From a checkpoint of a small transformer trained on Wikipedia: 10 layers, 13721 steps.
MLP neurons of a small language model. Each row is named by its layer, matrix (gate and up: input weights) and neuron, and shows model dimensions 0-159. Each number is 128 + 24 x the weight over its row's rms, rounded and kept within 0 to 255. Numbers have three digits each. A neuron's up and down rows have the sign that makes its largest values positive.
After each neuron's rows, "fires after" lists the tokens most often just before its 100 highest values on Wikipedia text that the model never trained on.

L5.gate369:099127101130133130106103135105071094164135145103136115118131143141094106081120152116123120110143117133172126165115096114109105118105105119086170156158123166116120135142157157099107130160106096114111094134133126154159109167152146124101116126143114130101158144158142170088130143124088098112088134118163150177109160126156115142154127144134154149093160112118148137113142142136133187110137125122153060135165143129158129126109075118122136123153174129136099147085149168127085144129138114
L5.up369:164137061137120110107097127080100111139185162135167145115152111139075101094100205112182164109139117166146125142158121105123113124139113158125117144140144180108115094119147100150118123162150088139141131142137088177100125099124128118108124125137093138124098097163110129111133131132133159112136134130140112141089128115144135125138141121111089121182092079140177155121143097113150125127125119118130113130169112118111127129118129099107164119111157137153125104106140114085138121101112119
fires after: " |", " of", ",", " and", " the", ";"

L2.gate42:140134128102132158109151138086137162183131169109140127107058125150103110161115104127137179124136099103080066114166117098113114116093109106107119084092120125125143144122125147108149133111139139087166122139127120104154149091114127117128103093100092163166113170137142101162133098142131138084137128121150138116122164108097119122092152134091149157133122110138108128095166137132121136138091098132138134141153103136123132172106100109122164099134129149115099107139156086131120149167133172
L2.up42:109138177094154126151150098157117128126090138151164136121160111132081139093142131141132160156123156125149164106103083106120157098114102156094150132102148178149137165106152120165139104167116108185149157117177146129163118114133117100095113118149135135135141112148133092110138125071147155123127130112143102118135122129134106165121117109126127146119095170119174168116189140104141144123146092129104123104131147150098125089133133140140096119111136138117106151130151129100057136118106092
fires after: " ", "y", " p"

L4.gate132:133160122133132115114158092137091152140109129111174098101112097119126178148153120135174148083140094112127139128117131114110146124103121135135138115116133128061149125113132146105113113099162122121143145130139165123087134090150109125157128177157094150084126117133104115127117108087133155127138129089109142110128160071141126152092128080129157088118098121156143130141135127116134116139087153136098103144139059138132163065158133146148151164141124130112134108152116147077121112074126154
L4.up132:137137155142077141133128128121119152125106094112157079163144105121101164095124126152143101098138102127095117101121116147115133127126133088108127115137107088102134123117114106088141123113165116092131128136107155111094152101172114099169122165169113136103155134133137098173125111123148155107138127067114111137127122071146133112131130127131155127152129122157160136112120136123126129128108199136076109170126115113130103055147111141153145182133130135167135113099109162076127115094121156
fires after: ".", " |", ";", " a", "---|---|---|---|", " New"

L5.gate131:107143130140147142095104171135127134094157145092136124177123162127146109128081111111154162092110154118134076095139126162168125118141124133129165169163109168159117164147146082164095139103118080105102127129134123140081103162117123139135146130128121188121147134104121130082086128166077088110137132145130118113118153123148131138161140102088128102136123165114125089150136122130157123163134107110097118116133083121123181149134091121111077117151141129156125133119120116141106154141120113
L5.up131:138117125136154142131131146139133105140142138169133127185131097112152113118127111125122145124121092146165116103117115091102144087160141125131109105141128164161144176079118106145104130129088130146114099125144153174106088145078103124129119111205155146110110144170128121104075116136122095114161130165152109118116167109106132117128102102102121116165135136130094126112124160197121135168122116142099121096118106104127149116132137136136098091110149143118124159148063143090127140116082123
fires after: "\n"

L4.gate301:111106125104111124116157168206093138110096144130140082102079142120112111142137132105126125140191148132113120104110099094119145139128114178100131144140104094130157111125158100129147140103065177134141115086095144135116128107117121148144105164157110116112128104125138111137148128132160111145162133183140115148124133119126104157111121108155113157109127141127149148107131162138131137170108092151161107171127142151108137158158152100131098160090122115117113158146111105196147141123117092
L4.up301:118136128142141139117140117105131120141103111122115159154145125175146111120088124105159150117095152126122169109110114084138136137115143162153125091142097189099150125178140130138111144152161155099143089113152114119098094119114127129134129142121144099154123147086142149129097145098119135102108096116182075139149126160104109131154136156131130126070148117149122124097140113092178111118133172150135171128166144140116144118109181157117094068175141097102137088149129155109109110114123124
fires after: " "

L5.gate40:109153123133098094171120119166134112139117111138115101100139088117151122160128119160165157130125133134147136114161148156139147133104103170163131128123112118184172129117097129126159133143131113111142112156164121155125118140084097154133093151129112141094099116139123152139140164082187154151108118112134134093129122130105139147137103147150152177103154113141136114135105111176180158174138146127159105112157154133103084108164157163130158147110136131094129123174150124082132111148074119
L5.up40:111108140168123142149166111136106111115131156111084150156126143148132125152090089146190121134125142095137115170124149078174132150111140109145125163131137135150161152170139136102170125118131111112150148109133156127164103139137093138131120136143122184105119142144114154157158134131123162130127116145100093141174096133158122132124119122127115157126126195124078120161137131128096091127155120171141140109111149176122085083152113154164146138122144142085116114139110126167133088138081105
fires after: " re", " de", " mo", "co", "te", "we"

L4.gate400:128110134100151166097102113149106099093114119125102089118150129143132162124128155138123143112123123141160144131111126118161108121117082096112127088145086153150069092125141142154142123137100126139065115178126138072119114090119148144098086153146171114110130152145124118129088151093138130140122160155113119133143125133103105121155112167093072121133085167115100090138151141111145129155142127148165131162091141109108132180158150133106120134154120105137159132104104111102121079135162120
L4.up400:122101123125158181112134150130144180134140138128095119131129120138093131124119112129144163101126113119109171124134146128125113109085128139109140129113107132123133084129135146110091109096142064099095152120105125076128090121120106150144149123123140166156130160129131130157085128105139133168126115138140140115136107123139075140178107171154124111134095114130121091132143156183212098122114116126095156095072099154140137124154132118108127159142094103131113182112148154171138106148125144
fires after: " ", "0", "s", " B", "T"

L5.gate52:121130144113101149137139143164151129107164138112064128170154142114125127136072131112145128138134150146168163100122132139135182137136114102117128134136143083165167117084126103124174150140097124114143155126123130164141129124129117133111123114127176153095132086107114149153160110113146141106118162105125132092103135168129172123156129073136115168132189121132154160123132119129124130139146118137157108073105108087093108158133124093152140108164139119146077139177150099126138142134132170
L5.up52:085101108083155132126123187101144125122134142148096103113140171092134119122141134147118134104116106121108116124146092084186114133139128144117161132100133132137161142113131095121166179122075137118126130156099119126117172105136160126108169133154127123127141134132090089136098129138133115099130157131157127129136124110064118110087131125097163135126149147142139129128187112126087145152089116147146098155108094117138113095148126159074070117161155102161109135173117120160126115127133147
fires after: "A", "O", "I", "b", "o"

L4.gate45:146115130120126121143083153118112132080138145109138128131089100086102123097092128112094072111126147142100158119128148123098141072137114110134150140118115085149087134130159132151115101122135091143122068111159162093106106149093091134145133122151142142144123118101131093107099156145125153165154119137154095171153148097100136144124153158151128100089148174153109097130113156134152167173130146145143167118111137123146152122141120102100086138158085120114165166127117143087130109139144128
L4.up45:103111107111155167154127154084084143139164097161154123147094105123124123126126116123138105074148147166136103113128125135108109078142135162137167170112137082171076096138131158161125160119126112108129111116117133099131135124110137150122142128138160148135145104141166114095143142118133124154121136117126116155157110105138139142109094100151148109120135133105153070155132157125149157156143148087134171100127126114091062086088123106149105163169100111118132108138135174137121161125150162
fires after: "\n", " in", " S", " (", " con", " at"

L4.gate32:166152165070165146121129178092121124163157143090108120124106141187151132137165116118151125132110091120138085114149157134094180117143118129136147082114138140096136130092114136148134109126148135116096154119191124101134167105159124118132122166163171150123153152148113126132148149107089133132115092117121133157130127115127132099111152127118123130121082186122139138121149146078101121130153141117109148112147173059097150112104125144159123099158156115107148130149111131120121144157129120
L4.up32:171141106123145112092113131116113146151131181099116114082100109153161158109156141139101118129106078098141088128129168127085157146163105143125175123124146157105138163089159131118135084098157133156106114106194099088121106118130155098140181116123137128134104133144121113135146111109127128133135116151120117151140151133160145099139135116095161127065134119162148148147103144116081133147143127095134136095121128082127106118105110114107150119096080143121158161136124163143114141084152124
fires after: "°", " vi", "iv", "o", "bu", " Co"

L5.gate306:093071153133086149114107149092074108150140148107120128170114143123114112178115120137125123079138140148092163117124095103115165088150133140137101123071101100127098122160129114109130119143116146125117128161165124144112158133102136096102135108144151118136143110147131075131167128130120128127177105081104109164131117133118124161151091170115124122155094115111122072133095116135110171117161131149135103102125117147109129128147164142085141161164098122119124142166099093145120156100141131
L5.up306:144121085114104146160102135131130157151164067137117153124089112132087126169129161110126117115132176179097125119116118124135121147121144156099111155113130138122148111175090139161116123168123130144137163126132125128105107144111141118170145108136119135133081162185124157097097118140169138126101115127164109124128119172114146150075167100125142125123151143115141145103092121152134113106119138105092121115155083107165129156148141117134147145115151141090133204127105122099177125165116145
fires after: "\n", "s", " "

L4.gate134:152112097134118129131122110107133177149144140115156115161137132156072134112111120133109103157123151178163126114124147133089135118119124106130152136165118120117113119142131110119133179141085113161138065146139123120176099131100144124141146121106099077124101156142177117146162129126137166133138105100147150124140123134110150107143118133104126064114104097126091133128121063132120119169132092132157125146077128139142152150142119123079154093162116154098128180153153098114082121135153155
L4.up134:098127165135057099077133120139149111149112152146138100141151111134147125135162120128133140159143146110122168106151106085127130116123144074081144107109128140195126122111129132174121120096171121151111133157106146126142131107087149127132116122154143110135111096138124124132170119124106141105134112137124132151096065110094124103132108149114116099142116176165139157210144129113143176157098141139115134139107140150118137129161097146170133169105161118103087136148113104123133111119126129
fires after: " ", " ("

L2.gate77:136080136110121120156079098146080145086139152126172131106135163125105084126179149134083116140140118109131161126111125153128160124186115061116136128092111139133163104167136121178153118100129166111143123133115138109117072138159146173099104144144105174143130124146120140129174116112107161122142132134122138135122083146159175116139112105122157114170134131110147121122161122101160109115122133127097124149113145151134091110129100120137140103179126171122134153153090130126146129134146108
L2.up77:095104102099140145155133124155108130088168076153164120171125140107159125099163144118120129118120134101128170120125128118124144106185125172149111139118161154119131125157170115157109103158154164172146115161130154098157112105110109181124130107111135141136113158156111093158112112071122116148119134106145119131130104136143138182128153094077106186123131115114142090100160133102126101119156110131128066128120137110124119092142087124129139132091132141118140111140141133093142159088143123
fires after: "s", "\n", "con", "e", "ach"

L5.gate432:129108079100138140113072097121132143112123135133146152126131143126122163098112174156170137132136149149131134108091121157160142152132135104085110157148125180143156109135144106143146101114098115123091159109141137136141096150155140127168132126138128194121091164095138129122111140136140149139114179086117132112107100115125119094138135132108165119098110154134173151100164141157172160134159102133113091146124108132140139140123128165117111123215086102092127087124152121146134105133125107
L5.up432:120149112139090107163096126114098147124113149165164106124165130179134145109151137134093107155119125103120125122124116143128136148114119128102091127133114123123122073130181147184114136145125123099133164073130107113150149135140136117140113125180172128119099139124177133138123134141105054104123137075167132142155102131129126114119117129124147168054077129110128157138132140151127125114164147126134151156116189112112139113144118109140139152170083098130128188119105122125124138140138121
fires after: "ur", "ver", "w", "ro", "fer"

L5.gate378:116139130138157137101145102122163104155095135120135108136101107168109115158160141119139083133122108149139147133135135087134110216128159104136121151156159156098128185152136153081194108110135118167121117126111146066109083127110111107127134179117108153138129110117164092117162135135121119154090129113109125129145141136117120114181164146148099102120080141144150101091127124108173122125130155103129136162140130149150151130093108130114114108123169112118136137139136142123088125149093132
L5.up378:075114135107161104114156099119155181142118131159094133137093128139097151145144124175162122172171131132085129119136130113101079169132136141128105103142153121147154143142110147123158146119135154130128127120143133137148095128135147104121135166150128145145092134106101124111163096107135101117112090116097156154085086182147124139172180126145127131133124166124154142104127095148128125159100127127151106139131106080138148114129147191126148114139159154092108104137158129125162147135062117
fires after: " ", "-", "dy", "+", " of", "y"

L5.gate19:090171118082155108119147129130131142161110097113124128117103153123135129095129153119101087117153130138161201114116105164164089140105114107109106148136169124120128139150120104126157101132089114135094149098124130087122149134112139090145171082118126147128119142101125151113115098113125152158131125105103139088126184122171135105131083103123164100149122119128179160141152101138145078122099095107108103131110124109149112194161111111139142114119138143115154107157159123097119127129168144
L5.up19:128156165115101126111136091117116131083128147107111082111169115101135133142136151137145149142120101102137130169182150130105154121112113128072154164125111106133112105107105154091165112134132151118117112129143143124104143109123113163122113133153079124155112104117124091136145132112129137115099116159079103118107078087092092134113174154142131084135128142133114080103119093150133138145106126174121161152153114127150137110141096144104112173096084099112117092132131121143135120139186187
fires after: " ", " |", " m", " like"

L5.gate132:139137115141191137144115112133095109122128116173160136096126134093138117117115145123122117115125132147153093113123146141092112151140125133170082138152169153116139140092117144158131095119153107085136118126156143154127119125093142085100132189158116115134096134155090156167137126167149109114155177166122103071081105113100095132092146081143129158124109131122171130156117135144083098128130125138123154131115120099110138125115123156127124100177122106160124169115165143145164127178120109
L5.up132:131145105129165097164082144146165152144159112124132115088113153140157171098115115128122174142110155114149101168118141136119110114111134092147087143109163116125133074113144157146137136149111128113134110091130100137137152133136117131159102116124127099109124092140082111167138124093099103154128125147167119111130157162107099108109132148097094095143141147090144106128116138142106130136129131081176146130121131113146137144147155162122130065152149105132219177120166123103130110133112111
fires after: "ur", "re", "gra", "ro", "il", "ic"

L4.gate219:134119120156147119100174121125098108103076163131125095143152134111112157146112144114129107141127120166136091122130095111152134097135126114161099127191168141181129145118119148154152121108119142118111121109140121144153088141101145128112132136126100135126130168153092166155190093161110147139121119139110127153140103127117092133183137122153176137102099132176105134146174114099120138156085124118142168150105144136168144182123123118146138056146120096137154106143153135097132136116142126
L4.up219:098117116158115111101135096113132093130118128128173111145158109134089110159114120152126138136126155120135129160160078112115116142100161170138174170111176109155108109137125147143106123118131123173127108140154121091139121089126115094118156129162145117161105126139108127151142129072138123148123105100188108113150126140166154121123149079147123141172127113128158157100163104127148165126119103145122138155143107095153151138105084126182106175141134099123142106146184157161162109112109137
fires after: " ", "-", "–"

L4.gate418:100145113177151155102128157046100155115172135136151114121166137105105101120096155183122149087109108116179134088139101131107142122110089134159113138137142154098144133114131113150131137104127112121103138105148133144163128139135098120123122103113105136118135147136162107139116081168138119109134132124098105082124154053136137183117125128133152104171109098116116169113139127105103167126143110113119117106153123148147133148160160086139127101126147153118069116164124116130119149106133122
L4.up418:118154123141114125133128129134173138125121155102121097128161104121087117150077144111150156130103124131107155148152130124139157073145128176103143110119162091182078112105117090147136143128173084151118100133124132152138108126118143093087076121123126158154157129185060111118163117143131128096109141124124085117098181078137152121146098125124107104136173127117125122116125133134150134154118123162114174105110130133168118175096131132138108161158134148156123131145130115130133139110131102
fires after: "\n", ",", ";", " and"

L5.gate304:154085132107115129128154138100138120124160137159140114129105139101147113143154154132119141079163098114110159108180132129132154107147132138100167095158126134119143149153123187134181123130171120085137146117098150150083075119152132135123116113096119130103138089130098117093108101128127135087108094148148155142113089112119123139145145115127161093137107136101145146136165102103134136151152130103098139125127123152129123119165161147138166210125103184119148135106126129154131107155178156
L5.up304:140095162108138132118150130137100116118174114163138089101117160105121082132146157135148161124124116132116147101157122106152149121153129110140118100145120154113143155171134132125183101130145112090142156114101142147062080141160168109134095110133159180089148150100121143111118134128107141094086072108117148092117107126128155161150139109119141104132127132080146149119140108134142133122129112098097118120109118168138161146170138120133151129174063149142148115122114170116155128116173129
fires after: "\n", "|", "-", "---|---|---|---|", " is"

L4.gate421:147168161139130144157131161125117131148099126127157153145105123138155132146128112131168079162149130118120114117157117111162126112092156107133091103180104131147115146093149156170141182141111116100132100106149122193149117123147130106143133107181171150087163138105127154161142126148097107158094120151119115068130121136154162141112152129136128088144131132098138123133129104125113157123123124173136082136122122122104160119153178126153105084157163157155111091119169139107135136153120114
L4.up421:122114095120100102135121167132132157131110155158116137116117132125152111125143132146124136100135095105109134113122134134179132124170122148123125115124141098107148142116106136122117121091127141103105118108133129129116102132134215144137142141120149165087144127101155148165178110126152099128119153120119153160142119111123165120128128135082146163135156127170163128112106062184150124171135120200142140161107139118174129126140141119113115115183169146121125156119119133160144191184110115
fires after: "'", "te", "ro", "o", "way"

L5.gate188:119115142129107119105133191120127146132107146121103148093142128114134144169114119136144172115090165139112178113141162099130109135156197123147124124134095156126106108140154151086133155127103131105138153108092075107113109148103164095171136137098144127145098151108137120125109123100110154132103132215129118087103128183150080124127155103147117153124123148121136138139144127118147139160135149108159147132176152099151134152142112130142132093108140122100110139138093087135080103108126122
L5.up188:141108122152126113120115142119113124137094161122133139134135102123135135127137136123129156106084159136104163112137136152152151141179170117132159131128091146157131142109129140126133144173129141100140118138102061093133076127142163105096137118112143144171073156138158134121103153140172182079109118092150135186123120135104098127118122114168160160109110142134131130162169128144139147140139113134142126137139130119140105124120117110134067110139144175116107097115057141147112146073138168
fires after: " the", " The", ".", ","

L5.gate41:121116091121118100130148100105193116125138116120112119133141111127158101125117164123158133168133131123102114130135138166056134089132116149156109139146112152114130129105143132114093121117119098069154115121187129096120106039125131192139112140152117102126136150117138090075146133145141135123139097146078127170116133099162097135161106096113167156105115104106127143145137116100144139134131089080093109138090127102131152149138119098148100119147135142126126131116130157126111141134113106
L5.up41:139097151120084103116126123105158105133142168104145127121200156187077098117137190142128141168144085123126128135093101085108113117127125142149155098114156116123153132116145122136137122127132126120172127111123149191131117093075080223122153111161137136110122150129125128119101121106140147133119134124137131134107091152161117143139134127115118111164100109105140143140174099148100114128148125128117137132163099118121153132072140136112131147107135117153133143112112152168114115135126097
fires after: " ", " Ar", "s", " Th", "and", " d"

L5.gate209:107123149152081119138148078120105091103140124183093112104125116160112134134118093107105135114112129152125125158130135139097166174128127130139148122114117123134092105144129143137145132095117091111101170129131102122166122129154120137096123176120136137205095071184109140105097144124158152138128086093162125125130089131113099104164133127163102133156132173127099128121127162104150109122135096085134149127130131117125149114110114135159113127093056121135127159140162108107125115161108116
L5.up209:134138112080098097135137139128101139100133136154125123127137112153118194145097129085127101106096119137129114112166175154104117140133137125106160111151121176073146103132142081125112151135100089093065157135119138121135134111143131125093145132110153148122100105171105135157072147123150098128114122087108140102134121126094141102130129100101079129121136116119065139080104123125135122094129100114097147155101148115088131107146103127148123079131104126118098141123151150129116170144147088
fires after: ".", "h", "st"

L4.gate53:119083098151149146089128081104140130075147127160103100140152124141083103117148121134116112125125123085099096119116131095127119137078125138166102143155141139135129135119116159116108140176111123126129118134134142192116157187161161123151113189127147148162103169102146144117098142174124166136133135180114109121115149103106138093121112113132094160128106131097137115121148099101134110126116114088131164125117152110135133086156174144127107145154139112132162110143117159170159096125153125
L4.up53:140121113177116124129116099116131124142130181117129147130139141116171138116149149149135134130161129149135123133157176137161099127120131103163151117127092117144136135145220167132125140153132138178169122065155127104124151107135079163121149123098134141145107108114152091106131077116127152132132127155103110138084117170135135137135090162106104120154105121122134130135173086174114138148119160160113147102114116141076133139136148166127143114149119146106109142147160113127101109098080155
fires after: ".", ",", "li", " |"

L5.gate187:105106131109157144140147103156117106136054140169145151164123137149117159139152124141134138087118124120120167137175078092143131126117115189111111125143099147139141168143128132145120142122092099095089093129135136107182139137118169123088118139134144115150133145138162117110128097140135132146106126159130145107139115139139122123175122126120087120145092131153174172112098104124114134173108186135115094143101109134117191151140113093133110113138140152152181106148082116131139108112140139
L5.up187:117148157123139146100123108160127138091114123104112105146130075149092133115136125089133115163108131154119117157107098134150142182124107178130084116130120125178143150146092131106148124135130116129122127144183130113123112132137085111125088104153080166161145087164131119120147182135100160149108108141160101109121131149107143108157137146103145113139139146074102139164088159144136099141133127106121122163114178140072163106142081160128125144124081107134171123126155124138142115140149124
fires after: " ", " —", " ("

L5.gate67:102143142120116152108141102130155161078117157131109146138153166154178135162146125123159102171120168135125093124150176123152146119110137097094132106136072161138145155155160132105092118131165124146093120134100119200104154162149128101101149132094103143170104122115132169127141099130107112128147127072111136118123147139133072131107134081119129129145117107125101135146130128095156098112092111115115153113115127170137131080154116104154098131124099102160159090158111138139132129132146122
L5.up67:120143110084130137120153070139081135135097129137128166102123150169157107151124125133140132107120150155118143128160164082175147139139111106120079065168124141112118141134124136067116126132166120137130114120089130170108196175128123112137137128088121109144081097122126117133142152136096134105115103104124129127132106128167096137132141127097123129133122112154115158108129099119162119107072111085118121109088112164124104102097116156175129159137123104132137121156110110090149164120144107
fires after: ".", " P", " K", "n", "d"

L4.gate112:098158139145138151100126091108088144128146156108080099161133160129109097144112120109117099115116135128153105130123105158168120153112127134117156128110117093146167147128099159124175144104070126086101126098140101122089086124111155085138156089173116129174127135167122125144137103142110126106125139159120167128113126130103159142149156146143150142079150151108122087107100158107143154146137114062114096130144138150101111123110125081132098138152147126140140109100081104110108101114120159
L4.up112:122162145178150118110124107122127156143157061110128086098136149104116112135129153133098145155117137152109125144116105137100111138134155119128172132163143127116159082092101177154112154134083112115144100127133146126086131139122140067166164100167114112106094147128113117129126101133164218128118145107123135122133135127145138123095130104120134131142150128098160128148092107129114149102143099104126121118168119154090108121143159144148127139142156137161116163135141081072099139110113099
fires after: "\n", " (", " \"", "[", "–"

L4.gate143:148106175149121145161117125146123142120067139143116127116133125117150118127125113112149206138144114169166122157140081098182162117134126149151140117113149159125173123155134094130128078133105140109097090144153106147166132112125099116125109142109133146145105154122140087088156151133127156130139160116140139157177134130100140098130105091080100120168142097130122164146138108106146160143142168179122172132146156109128123116175139092162115136149153117107160126137148130114125134114094114
L4.up143:139134125121120126116140149179120145168139091145115091145159136147143152104134112143121130141131062138157126126150105128138171115143153130124099132086088091150114048108128108116128129126121069095139103137085121130113119111119132117117131137126097119100104134107121114140141133150152138126122121117114120144158144134101152143108100119088148156166126120094143107096084134137114121203098159136140138113143210144136162111152151101112146100097142135163118171113122138177139094108150146
fires after: " ", " a", " in", " con"

L5.gate435:132130117102170151169132139135113153128145162115141116127150147126134153070117159102162157134114126068165080124171110116129114100139098133141128075094118114120102167129146116082097113053104111133141161108144145150122134084154165106119148108124130134123111133134113104164155106132083132122119132119075103111150112124136118120116136138117136068120093099166129122136150135137111129147107151126135140110151137109151092151117105164193139133144122137129158105109160096124099135103142079
L5.up435:112122082137141099123081144147122132113091145078168091084145132159140135161110148112165153116122134135108090147127159094091131138138137113158120146101155132125113119127136099090134113122111131116122091124128130169137113163115152092139118108173144115097090121135151146098120123190114128184098158163122091164135135076139137116080106118121118123119120161124162119133078141140118098133158112116144140140067129119100086151115153136119147121121130082100150126140076144155107122141147151
fires after: "\n", " C", ";", " h", " H", " A"

L5.gate30:111124121145107097096146098153166161130126115124149150149134099142101095156118110122135117084143101138111117132128134111125144119132120120204128110118090111109118110147131162195088132116147098107162140138130126173087156112118116085113105104119152163110134126146098117133124142113116114154115132124147141075132140124123110147118129093126164132070134138086131108174146125152104125114128145126093122094151082127110185151117121164156116175156108113136097120106159110102186110168112154
L5.up30:120133142138147133132118154153148141111100124125181152145090167106060104163175109091112118119118135121102119097106147130142124132129142092127131132145148140147123122138099146144079130142123159160193104115144121123090115124112107178139133098138138121121081150126108126138106160120128119133103161166119146118154126095104086151098131122100116124160110087108178146128118141173126127120096117113167130116090130094129160124143111139074066155153173121134107107131168150106142092117151146
fires after: "\n"

L2.gate260:130116119148165088130098122114122144140135135149123119142113117136115101103111143104138113138136094124090147127144100111100119105182141113090141112131032175098135176103157148123126111103117127130143165146160126143128108108131125103081141129191141115126138139101135106086134100185168104130157144121122136106100161128114134137089164099143121182104144136132110122112134102130118113129124166164122149120117096114127154153101139130115151148155094135122176154152167126133119152154116068
L2.up260:096115119128108089131177127119137126144130090144165108122093167153120119122127152142139130158121113117104140115139127138122123161120132145125148144134167072101125104141105140144153141100111101122166158135144144121132118161144150116089160115116188133131115146125183106182091161075076121126164127122136106107162150096182084150151109196166171106120098125144105167107155116106117110141133109090129113154162120134112109120141133148119145105138131107112099084157127122110124118126125161
fires after: " ", "ro"

L4.gate171:110132136170090118126200100092109115084111124160141115142114162146143131112120152097135120162138130161135158110123093129157154120118154163092108123130116106109123158110125118133146114154139136124104130118133135145159096122142115143151095120097136100149126084161100097109149139129106092136105160137093116143074124147157166157188153099127092108138137076151118118114145115126115129156110137134168122118135101165104095155128113105166118111117167166127083110114071126142094121082143142
L4.up171:127124137169097093120137132095137121076117163150119138115087154096108112115122168140161126154106097094147207152105086108154156147122124141122115155160103118133141132144105128128135139148120165124120148102066146143141092108138165171146162091090144128143144157162099097151118074105114120128108128123129151140102115129116122162160138106150133053140130126143142143162153152129134112160112132110136104146116126111109101145150107116118122114087126176122112107154101128111143100130170154
fires after: ",", " E", " A", " W"

L4.gate180:100132103145150138110109131098110124178120089184141091092085111106098110154151126069114065095132126142147117139105122127151125133147168132081105143125133138129151096101111111166135117119154091141130139092151123131119118114148084111101135127106080115159119136149110153130137116156136134140105086116131138112157110100137171133109147151106117087131105156123139136127112099116133123167115147104104135134189137105111091129113104128110170165124123085152189171117157144147132149129149098
L4.up180:135135114097123157133139164149138121150146067104132108134092149134085114122172137114105110135151130158114170116120118144177133119156075157129094154121032185144148108133120149152207119105108147123101154141155114108093129129105132107091120143155112128118085152121160172136123102134102116133114113128159123125114118116147127103107137113114135145106118128149118117089103144144147088122127152112137133145160129144112091161108103128117139144118112143110156172103138114078154134118098137
fires after: "\n", "ry", "C", " ", "-", "cc"

L4.gate386:119118126128149112096068169126129099112112160106161090152157101135123077119094125147159170113108128141125130165124131119102134137154121123141122161136106167180117158127177114117118130080133079132105131138128117132144140119118155152142125173139122107099128140118150107131097156179132144115103123113101125135143149135107127105182096120177126154140117130133144113162104138130177125132111146117114161110138138136183162129141133132088096073125162088096102177104134116169101145160120116
L4.up386:125101128129129116074089145121136112112129186119142108153153104114114100118134147165154138106093125139149129161076103092117152122124110084125109101150121161175141145152138149092140126103126154167139130120125148120141169133095179149126112191161154126138119163116101118122114119160126146118098165073054133141112143159112113124137098161147120160166118111120141145152116129108139105144156135084123156097143104127123141153134145095120097086101135144149134138090176122117109122120112117
fires after: " |", " ", "-", ",", ".", " of"

L2.gate70:103119152136154093097138108145110175122162110117147106151121109097128200113142162106139156145131117097147143091129130139128135134149103114108183105169125124095111083134157140119145145159097113136144157154130160148100092119153091161142156144148151142150120131115099150115122081145151085156093151109104133159122119099198148128127086134106110155080120100140175155120152152152108145102165140129170102106146094123114108141152116113122137133143141151112116151131109124098095134154136119
L2.up70:122154131135181116114126094144107158123122114125151142143111103073110156105135161117136138162120138108188133125134122152120150131145114117074155137158158130103087092144166125121125133136072088136120165144137183132082108128173093137141116145132124164167142131122089147141088099131147111119077129116138117154116127081182124136112100131147115152106101102113165133087147142138086132090125148156158104131135120108100131142113087079122125114121125162124141152143088115129109148163121119
fires after: " |", ";", "n", "+", "\n", "f"

L5.gate260:152140165100123119110134101114116132132086142157139080126139163113122151123110124159113073098135161126110093142104117168120125143136118145134122131154116159152143147183155165142137149110126107115098117125151085120114109134168170152122182120129147098113134111158129145121150145142077151209156127148129106143173110171130097131109122148110134118129183159074131129128124152124120153139138119108104154114142118138105121115151097096111110172108100108104153144109155124110176160095112146
L5.up260:175093134091123125131105105122116137139132099132130070119072132146110138097125160114146126124139153083165155161101184137065145101162147131143140156145157134156122148123181139141133169137109116116123095161128157115112122128132121181106169110132122150190156122114142165126132087134127119132160150141165134135116135105109122135105148135082123079104137101130122149114124160120141100118149090141100137138107133097124166105149155127183122132149096129101112151113158106114094104125152119
fires after: "\n", " con", " (", "-"

L4.gate237:152091130086098129070137113092102162137126153131154123115129110130120117105168125148161099148113119108061134146178152127131134104114145218118140087126148115161144103108088116102127123143182146156117125079100114097158116110149112117147130134138141117139097182112153168146124128144101162142152115134129130109121122148121087117125162138133125151142138133155151162162120147148141139113146158098118086151133117128087139152132132132121131146112154119123154122130082100101121079119168129
L4.up237:137096113089114131099191143127100085129136133086105097104127122134075126149143128126171132110107146134115130126122128157093111123110112152138118139073155125153109126098146121157112122150135138143171164078105067074120123129109142120158099126109151127098125111091118105109085181117128116120112132095119159088096107131137075113158126109101138148118137100101135162123118128120133126185161145099114117190153158149116133139156133136142097127100139100115111124097124081124113123138147142
fires after: " a", "\n", " ("